Part of a small language model's weights.
Architecture: RMSNorm before each block, untied embeddings.
Training: 130M tokens, 11256 steps.
MLP neurons of a small language model. Each row is named by its layer, matrix (gate and up: input weights) and neuron, and shows model dimensions 0-159. Each number is 500 + 40 x the weight over its row's rms, rounded and kept within 0 to 999. Numbers have three digits each. A neuron's up and down rows have the sign that makes its largest values positive.
A block is one neuron, or neurons of one layer that tend to fire together. Before each block is what it responds to, as a language model described it from the Wikipedia text at the highest values.

Description: Month-name final subword
L2.gate80:536435555537466434532466399479573494436511497561487490485472475511524504515613493449478547510501550515506486514563480431485512424464495564492555501476468443530541522560525528493473482587481451486470483541457497496486549462512471548525536480455471502418513489447476503472440424469569480496527503458526554472490509454487507524482495433511454531478514406482450470440450484511482550444461493487507478451538455506572453458538567488540536552482512519596505475559479529504539457562550519
L2.up80:530476513590461433537448524517512529432444480488514458518488471490484470520530445538478532504515515456513622450492509458609571429459498501534538458453538570510468534487509498556437499486530463506543516512438500497509481444554551500550556597489492445483563499452471530421443486503438479507469510491484515473526510543550577513486545548549425507518485470589438496500502462579529523473463520556502531533508475516500431494461454500545466526524510444489504451492513428552460501473479535

Description: Mid-word fragment continuations
L2.gate239:501475484442499503427394466498473494482438498531441485515527597464461505500473468432465533530563544498469458475501511418414512486458574457547500485485512417401461489553472461563489515512484541447456549451520506448518556485447456455512529549486529399507550514597513486479442472516506512592503519483510455526540564454517517455522470478503480503511483483458571489476488457558441507461540465459465498504505537483506471514473528519503429536525520609480523480505499522509556520478509537
L2.up239:508584551489529519577472602537464499516601543514516478438523529474466445403492461580551538522451507484446543431572428514535533488481502399486587533525495514508458488460538490575520567467508484448496534443487495486488520454590477553481500502517509467520499517499495466499524535508486465520518477456499509515509496419512520505523521480516524560495495464470495529453513547494433489540493493504532573524502481514501553469362431505550488476455453486489537497561492483511478504420466465

Description: Mid-word fragments after com-
L3.gate19:484492397488469498536517519455499529494501484450496477533404526433510507470515418526554440547507436559498431483518537572581497508456535510541496455499446433491521486482478524467532483449483485479468527470520449510434487510553469454525531415418529462453523463446579479556534481501495515503538523489455530516436529552510542502488472429541482498506457505511475489557491456522500522504557455467538485601410558538493550521525587512479532482434501495464489544486507463464552459556466424
L3.up19:568479543489560508572592467481500467509497491532530534492518449527505551530568493506565507441542435478498449517532529539559479516481563433500452488547506458460437455533517497472525514521524448520536489500478472477489470569551480466568554481390515449468477468560591496502549524445477479587410508503465479492473538520487492439458500525526427525464436468488487457512490528484504458502500524413444511540505486522547569486587456491467428497496540429508518548525542459483525475439525528
L3.gate28:486535477510503492430488506536484528492495442527511544530467549474553513481512446468456541521494523486490470432553491541474583435531463473579441519577523534513531492483498461480604475515509462404527496524492549516497591500493443536494528509496521519531466489562563557579497523508467560544530491462531556542438489492465573435464513492495503513495418403516537480544497542512457573452535522548509459525437527536531525539486454478570474461451524392483442510515514477490527456554476462
L3.up28:511473447491559453549545510549515523522517457500493575451453493451540473567434430510453571441470573461524502430471558481490516493504556480514494470453565564533527498462495464516535453475544539476508476529401492553538539471544524600500448454514538410510496498485514476526532485506500516482498436531551541517414539508503533500490528550469432542484510534442457472487545510581575522500515488462491499508508494542536559509501414496480482535566472479450578460484479485488530481577553437
L3.gate115:536511517545532499446462410456517538476470434516527500495508462525504515502513482580602466463513514489477456482472508486540530460568509465440494517518438548511508492501463452498478535505567531442455508500528462534499534513523398483495544524472495471422453435458430448491566465457492490559492452430459535525529543539487486500493502568526508537549478569516458479536516501454472526515441594526419528518419460517504556476497487491478480577470445453515530503578478506594558485550435468
L3.up115:517471456485486515545518543474446492581533490521512529457512516532420470471485478449502510522494501600504439467557487559551530523486551461488415478539520517550487484510534500543556527439587510572479474456530532494437493553546478605529479489492491478413543524527489433498453418492558503488464452541487536557477428456557441492507522573492455537436513508471436524515472505534406514560526476498480530498469458498483521502508457532474526440483490491425456526498496571504481535451492411
L3.gate405:449478515531534509434552464454479432522508492466574505472547528486464539515487477536489529493506528477465455434438481505523464457476483471571453528513522433503558418531493502458554485458469472541544389464503499533483464490448420532528518547512547490469570436506557511528503395512505512457482472451521438458430495478526533460501501479490469443615463511514472495550519444495473571465533554483424560491477508507511504468500419497510506565561503495527407470495487567486524466511558478
L3.up405:536496475452501527469468590446435461475443522517493508510503537525515485494405522471505605434440504480534439482536484527517474464487529461449388414515508435548474541507508493451555539465562477517510466538514588490522570556456499501553495498520491464470504516549569493558533529538479484507539572467453431589507543487514539484478558516506479433542478475507482517511497500559543461516533544521515485433452566519448529396462452509481495535575472488471542524513536519512541497510464523

Description: Mid-word month fragments
L5.gate46:500552466466482472433541561555498505516511479529472545498435536452538504526529428440494515428474525502530473517487492477474532487491473571570504483481530561511571478502495526541525517431491445560540490542454421508479489546505447560526429557483510480454522452432510476458498498475489453473430533513505550567493502498508507453399519575482469542445556522546499443496458472528508512491468510463486600558461541498518472592482459513440517487474455502507496463448456401469529500390472493
L5.up46:440489497379489482452463518566502554477532509492570529444520533595515440544561509501530450462537521461447497579578515557572560568434455493482482507501535436453494470548560510512502567507464542497548485467488514517447527467531466467495481448528486525441524486531441520514476532460491559588507463506514482440480569520496494469491441527534414512524494516473536495544451532497447544475566477476453506463460483481529465505481580476480535419529533502516511459559562475539461492528485537
L5.gate88:490435558513488480517543549571509538495531440480454506555541510522495483515454483513484462509424535528502471518470533506508497531473423501516402413517475509489498458437514547444531560456436511534485561519473502465457447475580515523554575543542494524481493497496532523485468515487553430452512457459501547474474526552485529524495501567481519596537503488480403515508496517439590456468444447546600492423501478539505428443467503464449542507444523511480483439477508502548501556496509569
L5.up88:563468583574495554543504531476459533508503488482379488444472484443544536566422485508535462521454569532486537494521576442491519457469427472567440404485486499470479506445525507509466481472418475481440497491516502502407504533503467486431503490457467535462537464514445557527448477538498497551513528514449497488509469502499543526505497521523512437476500464530534488423550503485528474537499469518509443479460539540527517414564436457499525440499502502537528526461531515501547620511457531
L5.gate106:564474468473529530515502424399543554617475464459563502567493507536458467498520454575559540509488486503543518463500453557555505539529517487480481554436490527463390519511531439506485477450549510475547573570503562468561448494462493554507441569497538478524617495467507515521468561537512481561521528512504494541463503460510493473551450476481454533519502436459395511467504483530509482506499506570534438479541514491504480509482483470507449504534515463543529452496515439529531495519452515
L5.up106:565422563558513455477499491561567403510510515514474504439480474506506559498468549460506445476501468512553545477500509471537487485526514500532517498483478494489516538406520477460562532540593527506490530547474498453576543480483470508519457561465537486479565461541550475564437507544494507471480468429521492481480592421526405508521551499496464450480486501522539500500514536519520460531491455536533536517628556484591448503503473512475448493515517526546523489447555583536548499468462462
L5.gate124:469574486535437503509496511447536514478504544483477523550512514452472545552502596505501540517554562539515398472464502505468496472463480464519550476491485475527460435499485466451469520523471424550512479475551455473437471527447457598430515450470494518482501509456507456464493476538504474511457553435504523519510494520550469541485564525534446525529548520547618547470457537437524455491458497544477492443507456554554432551423484502496557538499485514449460502529478490597503439543534431
L5.up124:418533576489535531543454454433462545544471515463453482486520592518428500543532526502478469508464560457415473538509473515414461543436549452517521451519516542521483498482463461474497484527489494512539428501466477526559454524469549517464499515532554472446489486587547515494409494498520501477501459487513534475553586503502504457462488525584381487548482569487494508502512436552549439481515458541484526544525487482491566493465576534509479463509459414565537524538492490466495505455516500
L5.gate141:520455557530490455484493454518556512471501474507512436530442444532574460512449602483568474557540516488457503507469576428530512514500493489499431454504545520505478550512565471504526497431479426526471516479566565471524494486515576527490511498519501474446428551527486515463510573576453484499492460517546503475508458441489459545528496386520447424537513475482528420482464484500493535512510513493432437508551476550514474551530544567451524444421515488470495496501548510500501481579428461
L5.up141:493487555574489468505488506518556468468489469437469482490544503533476545489532515511549499485499534482498447558477514550528425495454472488481516486460462404455545633512489585490498512439464459515475576473504500427461471505508580509494516510554475526529469477474534474410522584514446536438491538502581451503539511422450510540533472492484489478508461540496531440498529466539481433509479539532480476523478474488446510638498500532443438460456450538548448486513491495492530484478417476
L5.gate165:548492532504476491485480539400532514471446489491455504459527454489497465492559544527474429548460597522506484490487469526480517504436490549534458432470580528584556498526502448467489552497514513525480541555545498444478504503576488562468530526486529455510466438431518528479451545491554508515520523520453537539446510451534476496529418534555498492434492570558412382575528536482479528539504459491515506542497458512460515505484460513486600495498533504445423500496502526441451505429490517
L5.up165:508499531529549480486588398548455497519524519431492543490476439445471499540501566440585573498515521491577453503528544511487471513467555491574544443468509546513538501445497547442498478532454470539536512507458493466495489544422472519519584512571494456538544521538464508488436476581479484473548494520484454462534555511472519449543509484484470443543467483587531565555529511496498524471510505557466493546549434478548512528475429520490531477558501469397496471485526528439449474517515445
L5.gate190:492579554528517452424531455508518483552524536434513505497532575516486479469495542483505458548536536487450525591557515489477481485470472526521480423447479557478562479485545624467505583459561470487458548483445484404456475510488500560497556509451489459500539510444530524550498508512510457520539498506503518520469507465406434479446488484479470493525545529549480476498509462453532458438475486480508475551509511416568416500565471494486478481452557567528525526605514494511505491515483556
L5.up190:520579465497512493510558476555511541491509501509472432479551476551530485466557493477487540482471497471553461540529462610533528429495490573527516511490550501510538448482508443479508482426458455515520515514430510447393491523523455504530543544420509456543527449495462524525437598526529510568422537498437485530593578504513477419496495448520446484500531475506465529516568512423556423504491475503482499524489536547402494540502561531528483524506488532552511493522469463471517541535481505
L5.gate195:505529512550460533555519452440548499590512494459528482560502519476501439469493516440482560499537557491517491512537498504574451477539520425469522532503526530554506480515500553480525501502541471513510498462503560467439484495510495590472476527471551536504457498505477561547467498461500452511528464525440423468583432457542525468485478486486563512446435572544488540510470444551454555424438475576537564574511468562563484493476481541524448525520398508498517419479565537508547494450515524
L5.up195:500464483508501534489456518538534463471505520462524570486555530549443491435496435541498542519469541477520493505500519447505461548553507518503497495525443513556496483432558501411622508534512489474472530514578499440574496466455532419457476493447507472517475450491506529489536543498461512453517510595412543537477553511571510538409439545541489475510603460550505569451542457588486507513533519485493510447506470509547537548522539561532517521497484453567457482479532470501499559462512525
L5.gate200:589486466477535423490505469492500535518472459502477550573586535470512445582483534515547475536581556432491506432511518494394556507485453521529526587494540453465512505437519479414504585444501506449480497492515474460542479520467517499470464505458536476497500466492553496515514541535453444478527484528536436505566526513530525464454523440505446503527570487556495546513439513567461488421554492518525406551556483530534482461464501481556555515439547518487480530520503518540514533560515482
L5.up200:516451457468467444514484517494498512520527480542450534434501498480500564492487509524510574516563533479447384481516508525492533565458430514501433474457457498473462494522497496519484524465478469465482475530435486506462526486581539527438476474433422470477535500531545514455405523502536462518472546501551476492499521499602506441483451446464569480492537552491487477447565546498451536570501574448534531484502459533488519482550426556539499543484533586453497490511556530573525523517405546
L5.gate212:518516541444489420480494537556540505545532539529515526479486522428514546523491527522578549516513542538486482497445576536448476508532475415395471569480479453516503456537492472466463488478515457527553450469548528513518504539484462463515499497552556506524561484505521437534561469573476456476472533493446469449483536508487499461507523500447581488498532500498455491419386494388455476530548516485470541493531549459543418529515452496520472460534548533559506568461467491469477489560431520
L5.up212:512506562550479511463452463509503486453462478495470591533488439507569561561534489498438512503528491469503486443484523506520484478514522551535485478560466511468484534543541543524489594580475487565454463437538434511464479552522530547465536440444456484543524497537512499498451500450488479526534490469463483525519527425541527417511484491534483423460487460385580446495477530430512476538502458413501499547571486457485502468447407466536473531482498466532528462472502438481492463414545510
L5.gate217:626540499520535432506479479536543527503464481538479488584528502466615538571473519490487545529541553453546470550547487485444491477438487496495485486480496463444556438541449473511576551526548537554511509467428544519542496514458459514492542476442537413506522512548482514461561512499486469482517544471541543542522500544530491507472427512469465517472476472495463506499554492510451506462495495445486479523529471508596525444577468546501531431483511508524455448447393507552492488491428553
L5.up217:547455534496490495479540520495440486481549428527446572521572505509480548561455514481458605433523510503423405485495493519498562427534491433487468383552498497409554496482565513579578527505481482482551522471509479481442495539508469547485475532568486445492507478496567529563465488563483452493569520464531496493570493480439458503524550473509501541474528535540543461445477455478476494536506510460511500512505483466450492396470466496552532507501526579466467494557503468509518490510512500
L5.gate276:508524586501446470489499479501515546591559425540475487417518550496453512512501415482551545491515437510411567553443464470448477495544498535561519501460513464529581520445487514512469527437484522529495502559510467537586560446555468502493529503492459436494479443528494489507468514490491485496514428510457546548519519441470482485556491527511424461476524509430510493457450570502510509421445519582489549546500550501499499458413488432553528508462483476479523517546498573515473500448485546
L5.up276:439540574498505501453562528463552527516474487462522472479514526491438436494515549527476496500510403554528561477502547504557518530486532549501452455436563505480521537505501537466467556569491504445555510528478506501445516516578501517520501472458416541545551497482532526467480541501509554495526505478570531443500529453471552494520495484537543491510484488540474567543547528484460419574555428516572463464520507562489517533613505510553490408431529498502459532538517549458504559581447517
L5.gate299:477456542466540426515452523545543515476493488483527518569397505474509563513521526554557428507500476518471466501435485483423545445499553477522535474461575563449530441440485478492501511472513523537549443526520473479454486483529463561495496430500539463451526506495464470479562503460498504414581493555546478478507504473494469543498505458471442457523519481501381464517521521404545447543573465512499451525503472540489512448480492510524483520548529594530465527415446469522522447528514559
L5.up299:531582538478454445537528489491517495535534578516522483489480538542509566490527532615505459457555484529466434547552461447451472432505474533515517520440572474496558513494491569562432511538472506475510528568561534509474506533484458503508527544494479579494490466520473493490498492527510493544540524556517427485508500500527545455503501530547470456553440542542466557513541495482448399561572468551473541492421482552553597493519472498519487445525457479499437513492456543440546472454462470
L5.gate382:544514542478410521473528488461525495472598549546490549493426531460486457467510442579542549567434518625545429524469486494452580524532518453509530406508519515522486507482575507426491493453489475496511511479467496503512550596561557436502518468463470612478495495472475529520464493493485514498493480508438481439518512564469458477465497490545487607482517489487438531468532511531469479496514433443537456558498479501528446467550539500502561494522525492486500551525514465491482506493503556
L5.up382:540533474494505548444511493479485584496483502539447465492547529513551450448509511526474507509599457417475534492495462458484479423433537524467504484521445510529560467438461493448392502509516557507465538471460517584469509460483493402545534502539546439548486502484529499408464538528524409466495433538467477523489516518472552600519517506454484556423446472469501497531451535486475579512551498576477519511488449480474511433551455524481476519517523481507543577483500509469488548495475498
L5.gate392:467568543456554427553499498482463624509480506526492503520505469525554517520470517491539512506456421473496452454484456413452576564490538512447496505423510475474501570466493475498463462472519469529539461630486454472508452491525454502478556494461437477530506452436498560514499485467472487531473483533518542513536496553544515463534492510461504480517556496484452556470544487523511506485468408479452420543490477451564503523545505475556451454449428488543488542539484451397458514506463493
L5.up392:525580544446458437513482529537497455496521499595494597468552467521398520483467544502477500516478482525515465484507543489522518528479535458467497456536432554500473493532533455445484491460517541471509568548404421476426485493460510494507537487527462494561533541461463560488514414496474578524576519454519464552520471498508545569476558452479492510467494556498530434518538470497454514582530454565549546524504517482507459502451453517540477493562418423553478516484532509536465543470519486
L5.gate427:579529500552527469525511455523499549546496541487472466447444557589423453484519542555435559488522549484509413480481524477458392555548558482549547491487431454463495526418411476462536467512526547447508511513417533451576549502522443512497498525478441492479467451537531488589445481491483501518524483547544536524559490534535507505470492523465491478545533504495462445489553498519541398479471426509453483542532500558512449531511457473486523461527542531508511526480521486474464498513486447
L5.up427:476537442507432496501467552522541538474482423493481514513496433499545469506478511483532484552487558573463498508512520513464552480431476467459444504512552524516492572519431443528471460528499435514571464526506538526480514586546481489440452452476473483493565544575543526490549519513489511425458455552526556555469425531542421461539461398465478566528521520537478471505555598508433533515474487532454502503453418478509492469491505448516479486483522514574459524448482473520521522550424493

Description: Mid-word fragments
L3.gate30:429555453538490524521514517496479542500536565494539524499529489443599529532506503399486456521484466455553493461440539418575552515537501500550548500537499463534543462499502465535466512552489492545543508495474475487476545491544548531464515440617532464509505480435445465506469508541465478507537584502493495506510596493514419496506465506535501501561480500530486456484531443499469454488521464417477577530520552468450512479544483467487537413459427545496536452546480534411543510475554470
L3.up30:481527473517454547474511489517542486522497544532487542602485502516494469495483520530438483506441495492472505514514493496483480508543516428472458516541515521499564542527510467543459506476503485496471530541581446490542468527571488452483460544474509521499489486508469448495498485594425534570456549444525465539479500493397468541458574514483570465514563541565482542519577453449448548486448516496567540527508502510472457555439530486542453437528472484589463572508496477496524641515439554
L3.gate116:512443444505492499513458544586566536502465531469465457558548456520537524527503504482493489499499411545542434485539554422467553484453436478584525479525444528462438514444448483547503461513519513423462542540564459428502498554430428429452504473487510474476496479548459511494518495580519469496464493578453458507467459481564573505490554481514477495468521458529501509484529472485436496471592501469511555493525451501546449461474459536511501490554415531481502515513438546548503425518496500
L3.up116:499539447562470446550466508492515403480471546521579495477462497524514477471452554499513453487485462518468489543554544518523509457451476484517550550487530491494510492509533458522495447557533525561493507492503518502590524467491485501555501492469503467497464405466566506559546503507510529565512596503421456490481487485571536479467460444553481455498489533510423515488529510477481395529510433463530413599503574498555468510453513460426454454500608490477555511527529475516548469545492528
L3.gate247:531528489484466466488469434532479517469531458452541401537492468515430504483549569481464500472495486465499503475564554507482454551541521464528461458506487502508469491513486500523486509485512490500408461614556541496505565411461453568503495541423482485497514516591434504463567450467468452568487539501444519494546432443519512470518538505421451512502462423518455464453563462450517508424519512513487529473495470515499517423469502422517525483466460533471533498521479498513470564464593443
L3.up247:422499490472504509511447416456492498482532641503510450451529510455456459510509532513494481455481460466494470558486540479420520506529583555598488500539454498539522513506501532478493510549487455571564542453510475462508563502537417415457534531409519544549515457528445517487512520488580549548487494510456490507493437492507444465609523485501497463450518562572460555449497537435531546517490558485491462488473483438496516519530514498555517493539516483510494528503467508460486452530478442
L3.gate400:519516502575453457557477439474521566493477506585541497468491462463504457470527536524476514514530442469496427537605531489505520578501544485468472490535479440529510550502558552551471570495517529520449453473548494513462588507533462496471552446449498468499477506490511462500543498533601516539521519485493468542426474511464471481530483504471484531511526492423447474427511482430417480424482525497536484566576453473528507450519492448492424440466503439513564454440494455490467524558550483
L3.up400:493478508600523485447456441437470517549499440482478521522452496547521475472498484503503524517503550546488497437620527484508507487479473445538482591541461467564491525498464489526443526524476513566503426489492512442512501456553615487456481514474500498569513524568447527495457502550597509517497558550523507518482484429460524518482437523478516530538464534464514465460521441539546501454563536460503523599470506528454484502523432503542487453441525482422456485428486485437449493537460471

Description: Consonant after word prefix
L5.gate0:500543503434536454480473522419518509468503549493481502467548524520486559472470500512515593434531540515439493554484495453417437467508571532508449525497420444563518477503542551528532485502482491565522501485504554466548549464475495472437494553514484416563455475514523473460501516569432560488533560465574550577461472526498550522521571477493515546473433497529523486488530530448464464572515544481443502492523491516462494467544473519491497503425570536505383495531486510484489408530481509
L5.up0:484500434570481464545506495488455510602537463467474544486537477564541459517489410445455535486444528496385456514552569524482534474619506440492578484492575535473508523462527480481535487471421481448538466503495579524424524453453525559526445484522506532521507542477548519471535452492517501480450505569499483417488445468475565483469485500516584524471492517522501477540528499501505495460572476506485555597499531545439495453505478506526475542508520519559531517498498504441494546488527517
L5.gate17:530545504485458476517504465505540533489482557464485510472549445452546478425449539480550454522474490510552466548533438499537459477459520493542497520524506529480547450569478478502575528476602493557471592465415537394476503496484550546470547464443462477487592459473468490486482521510532533491542478481468480433510567497504483454544529478501502462521502521448474543444463460438541530474480489453529570568474448589546425575542503484474464510512531453504554531469461438561493500484492547
L5.up17:534504464561531512530574422498514505499486564482453504528459511463478527534441470482485485465446493432421481530398497502530505397530465405525501393520471487522526462513485494454509494500445438537559503566418423558461506487500494492476556433450493426493532521502442489494404539547497538487427465549517461518565579460431517497510495538518483446508431456477552511460496557519490509496504517541530494495517481534490474523555517511493486471545529444486463541549519494474579474528512500
L5.gate47:456550488485616509459530497491532546508484514489491564624554425615542508531513512431506483456502508471512473450533494477441522547500455477565560512427500480491542528501462470500508510555491463485450507460510525465489519452561496531523403499492513465532585439512531511550490526520536503480492524445524493501395525524459498490515513505500433498487450507498471533485445465541530522426539448514490509501395523537546564519538512488557538451463511464493575405475532498496467532538480535
L5.up47:489505470530471465570546409534550532468539511499481525531604550535470447500513452582542487446479562486467570497528496454535458410490570552445509499533526518503480531510489467535490532436570483567455477460504568551529527433544565480473509502447518478541464463489505458502520403497538518511556501528582478547466506538548520483455491427500474523517528474529504464474468496571431532482537481542500474484500466505525426573505453429510503471513497477525512484411487578516495463529557464
L5.gate69:498523511464471511498476494490533555497583511461582445508442529470514506526547470521527540477483485499488526568466529540420529519537518540522502495450490558451455569549458571519433494454547535504563572558510502442506504554532557493616521482536472572563523430489532456507492498518438508488490440486513503553440545482521577510527545561535520465440504482522504540493445572505547431501534501475503484451508531541536424473460499472484545480512455501489548609457484506532461496567560534
L5.up69:372466488489506477387528489411457527476490533504511468521528444492489469446436560535474496505456507518522494527504530507434517504480577480521447591467435502533464525516548556473443504481478545480458462530539505501500596522513477524502550524445483515452458544451516473434594462479415530505556476489520448516555531528524463492492507516464454561488521403558465548491501439455498491472554495548504483458446475505453532451571496482507515517494580535476510505490435483446504468540512536
L5.gate93:500469439473529469486499461559501528523536541501439530465500513475443533533481516469553505437484479519450492540546548453487425508452521498536515487528554508460487519455530531513548475478448529539521462509504533492509445461513435502506528465512464477522509385458535459507437455534516513630516555514555595592499567442469622428486525460470504487466431503459529534536484462487487533504457478544542562470499473460526489509527459492496455492516447539568565505428508564534505514436457504
L5.up93:498569431516517486454454512533462517519443517460439500504555587500492519541512495423542471528546484520484504480443534512448537459528544473514473494512519503489503473477480529554500555462541515463471472470439468478471475502540554509463555465549500486524488451547555481536559441521561417544525505459603537509532540566472497567580440462445449511560474482543464530522486569493505485600535489484478453527526464498451480570517520499537417449472481482548489605556489492455521547545492439
L5.gate162:489489534472463459481517471485573509505436566470514510490454506526541429497494541575519511497518502488538494536446485451433562525424499483485541526500525463495556595472443496532576659533492467495472460596505542475512491496509527470434468466503513522448533546451480469498480530566470467508499487465476551481439500531565536437573509415492460487545535496536449494485433541520574461428474482512532487523505513499437534491501547468474545568547538509468494456456503507530515427516455477
L5.up162:534493461512467470509495524506533477432522507526502515476512400460468415538521479464587530515471568495510489519503425398423522466473485489428606517521498483530462523465503510519472496497483431509517462546491493435455510455479529436549379494529522559490523534542456469441537458583480499477413524494505558537457503492562539511504551497488517526489579452488442489507514573555490522493489483514504490470428489557450541512544512528541550539499474471441506412520444540537498502451491504
L5.gate207:502514523489472563457512522548467510502502456445400511515562517546435542467525444434539524376517566417464531566501491464512412449456515508485489494447515588450487459495459449476556501523534505467548461519472518443544579477515432537477527521465512426531483466492478512484506520575508500548552519468437490449534539449505561519566483521523485494497524454523498549462525543477481537508537465491473542481455497448531582498485511476506417525518496527514552513455501455497591504527481420
L5.up207:488481530450517455537487422503474489465569413544453495472521492525451529479469519538496533461487499506476528458493474493437497494498436536520487523521474432461470524528493443498443457500450571505522507450456510497515477490508493451439505564478511469536448505500496495412423410475486518514550488464429475506606592525498468482505479495487415491531471547484439464491561551499453480545538438528482504426449493479561545489510473480439477540423430524504426532615490513488493468544454559
L5.gate257:472518611467492546597477489546480500489527547538487510382516530495485448480503464509519502511469497462487485420560551499476554540513514493534526475464487517584497452423554486471464496483478487524424512509521561494499455463545506574487550437423547447491549436481471545468601455499479463524490508455434509578528489496541482501488476543448529496471463430499457512500534461498518588533479502549523483574507544466444498438490463529512473542458505540515524498525427492568484496527418475
L5.up257:516499458469476519489445478566560528544519511572474486523569497554480470408555473528519502505551528490473452577577469550466495499513527446402493501555502494554514483531498457558444479453527444493473479469584490553524510452510557562504516532488518494479572530489490528429500575518564501453509549443492550546394535497493500503459469583543487518507628470466513445541506502504541467506452481514468504490486497521457495492468470437492479521522505481469548506480449586445524560523485558
L5.gate265:447506534480525503411539455518459479435427539551480486548516476502504492511425413515519466507435486446441425512465505505508450520467479520527547557445550454449498468494526537547483500535500496498582505565457480526510542478512399494529507463478563502545485464509526527469483541457472473492519501490591494568435502428491553446486531472578487468514410477538480470444530473420505554414551453552516549473442485518457510471568521521493521534443530498521447519479500524503488480415489466
L5.up265:480435513465543497530511522565509552446500491566442448570557509426496416488580537522578486526501468466542503497423479431439559474494554484523469567496497509473493487498506448504511491412496486531524461512525399447523512474481509479489540473504539476467488457472571450484487504598482493464491405441514524559471515461546505592526573540504539532544523486494549543497501541518509505457537427558475509420455542446489475524500496522474526579519497473422516530462478560482510490475505504
L5.gate267:494434421537445502492512516578468516479516550535439504575514460469457565582448489429488449499471490504489562523532449516484534469466565439546419501519455497457488556527519482522499534547563452509574470510419486436491557490463499506446515553466515536475480504505485471538433506526475423514522514521503479513514450481509500488603577522480474520503468508529500497462540490477487469500547516548537534488441453507393428503443594502475522423493566493487513437488561504516437499479540507
L5.up267:452511485496428533386433510522547516456471442486499582530499448556504545526538500541474542473555465419458516477505575487500550481552512480532492524534505536493498479495517518524543536460536474492497481505433500445503509402517470506515463531530416487502466485520491486535495532460482492500606405528437542472563489569438577475592562472523463492488532471543495494540479492510507514565497531584492471489500591488497477493515520496485435484453514527510483512432536551433550527473526582
L5.gate316:482481571546533538491465537458492519455493506548456557494492507486493510465489573501479540431572544501450437452423519570452564529417535503546452513553567477552542531520486464543542505447494467444479539516548527514536602443496486573493527522457554474458544517489503458471481511448536475542581510517465534461514519537433508503599512528570494458546443491479418511469515447520531462558554492496537486465489466519508534485503477460492476526479521513538565488425432529524541492490585479
L5.up316:501501482598511497452496539494453460467546514529559445584492535508452554526544514537471545463542469407535552523447441464444469534516490608571552442427547502558475546519531426569503534500453504423562514515466501520483465499483495539458531485533559526449505478512463462425511534518537479528482478525496482474514525500501515519550533517482532521499499498496542549523587512516570488516489442560542462453546532507455472537487465497453519445434507537457534513455512554514503545530443395
L5.gate335:538562544512437504461558509537579535451488532452492502522500504513456552440571508447519482534459450505521438536494517451411508539487460534561533483501489515545523527542525522505548539519492386431548523528443484494531542546484492389444535466466538552542475522483519519491459538527553494512508463503481530492434469534467496402555516425486508500505505514521545544497526467461512532513551537485591420525473498504495528497461566581467558555450427538525424511465487502522492521506535452
L5.up335:479559505474551569429565521556485586522539501451457490466498486551531511488419500485512533477434445481513533442522410567549540540432484488526453476550435495475495506525550527504465515550582539486523506510500491461481497521513486464492455475545481461468487529464497478528488487421471512551478463458517485600508585507498517461470543585446462502470473486503441537469450436487519387477491538469512573536446515544530497554501501492447499503534481558551422509508455443524462560519461468
L5.gate355:426560482461481530465532507452531508479500487492539495499487442431543519534533465488553499385545580452478536454509477506448450560456566543550510520533501545536477481516494466513488487569450453575518466543523511579462524548481481404453464509442493520560502527560553589510516532468593521448480565513441526455454553532508549513581484473563478489495511485481458535500497496469460445492486444526514481447541486519547491529522495555489584521416455535482467523545545520480507496458494508
L5.up355:457565535548481583596495505517511518491494434469426470532529447505441492502484506496487439500434517485468509491463496521569469502401503553500529431508464514549541487511524478523531466503514531529533472509489467476538534549489435471461563444473497456470530468490507485468469569513426533510541510517522562533411553525556454507443475593478525501451516465428462606553532463518537535452523527534534481541444509502485510543548495386477544539483438511514585477522489508542444471494500517
L5.gate358:425450555502547525486558424538544533508555512463465490550538492472566504495485479459461607509545450494447443483445431499545524486530538573433536581472535453521466556504552524568434480512590498557523525511528507465527520460499579473497535471505501502610451482483462588450529509479505437502532511504466515472512463489432519585553487542541523533529556515488441448523476505441496532478463491510469507466483566512452520486501486459518547471485499520473469503546546477489414468474480481
L5.up358:519513556487460478490479455531497453420491513480501519471481445583502530524505459540561505499521530529551455490570498484488457494519506530430487435508552510482490476522499582480479508477509522431526487490519548525470481400507485554480503537427545460552626471439478458534525541490450537435611504518420524542439561448423554550479558490520514496524488481553600474518503476421524436462473501462522450483473478494465478496507494496440432490479453492469583489470503499466546487470512512
L5.gate370:581484531478564558462535469504506496478511492473512524500469538515453482439475457446440518484451475490498524520491522563461531538474500563496554479490452487506518518561457454541496581499559470516540558477449556532534599525466458535432467510427555497494500480415420494528589500552522442541539529512537561502485496446447448472506570501488518545481528472437442572544524483531467539526491478506552457428470521515497445458559477497543503463475467516578414456437506526568518538480496510
L5.up370:518448504552496482478496461534533513512426499532491513493548523550540492429462437517483475453459529506492511521542478527481510473493476497497518430440431597460477459525476509524463567471543463454492474556499535499502539480526541495489507475434462457472541518497493468562464495547572429490496505498565466497520528474505548591568435472523530539567360453522482526412501491533554539521500426570544469521491464482453506521562503495489519447605467490498494515561544568476517488477473413
L5.gate378:575542487449484488447544517508539641442446502541466518550538415494521538569435480529477510524512508508494510470537512449464565469517482476476539530499466496508459446521466446527428481484532449446438501514507530480567480493466466561460452518506540429452459549511516454466479490496484491531458504497468455551448544549518490446506490568577442544457445483489520478521501447433459503552459478477519563520483473489503412449503497508524519545463478486510441447572484535454486431406528480
L5.up378:508489470525496558419556559530456534530448476561531517525529452553493512510558489455515510539456429533560486477506444570550475525605591488563529496532473507467491556434503509464495504526507450450562504507580465481489465528430520498500473521518567499582543480502570439498401545448439447473507541435474404480474485493479470445518444485487540481501531488433471454455567470520528480448563518535551541501471516513506507490534546476497533483446508481541480453515504506539553456496513531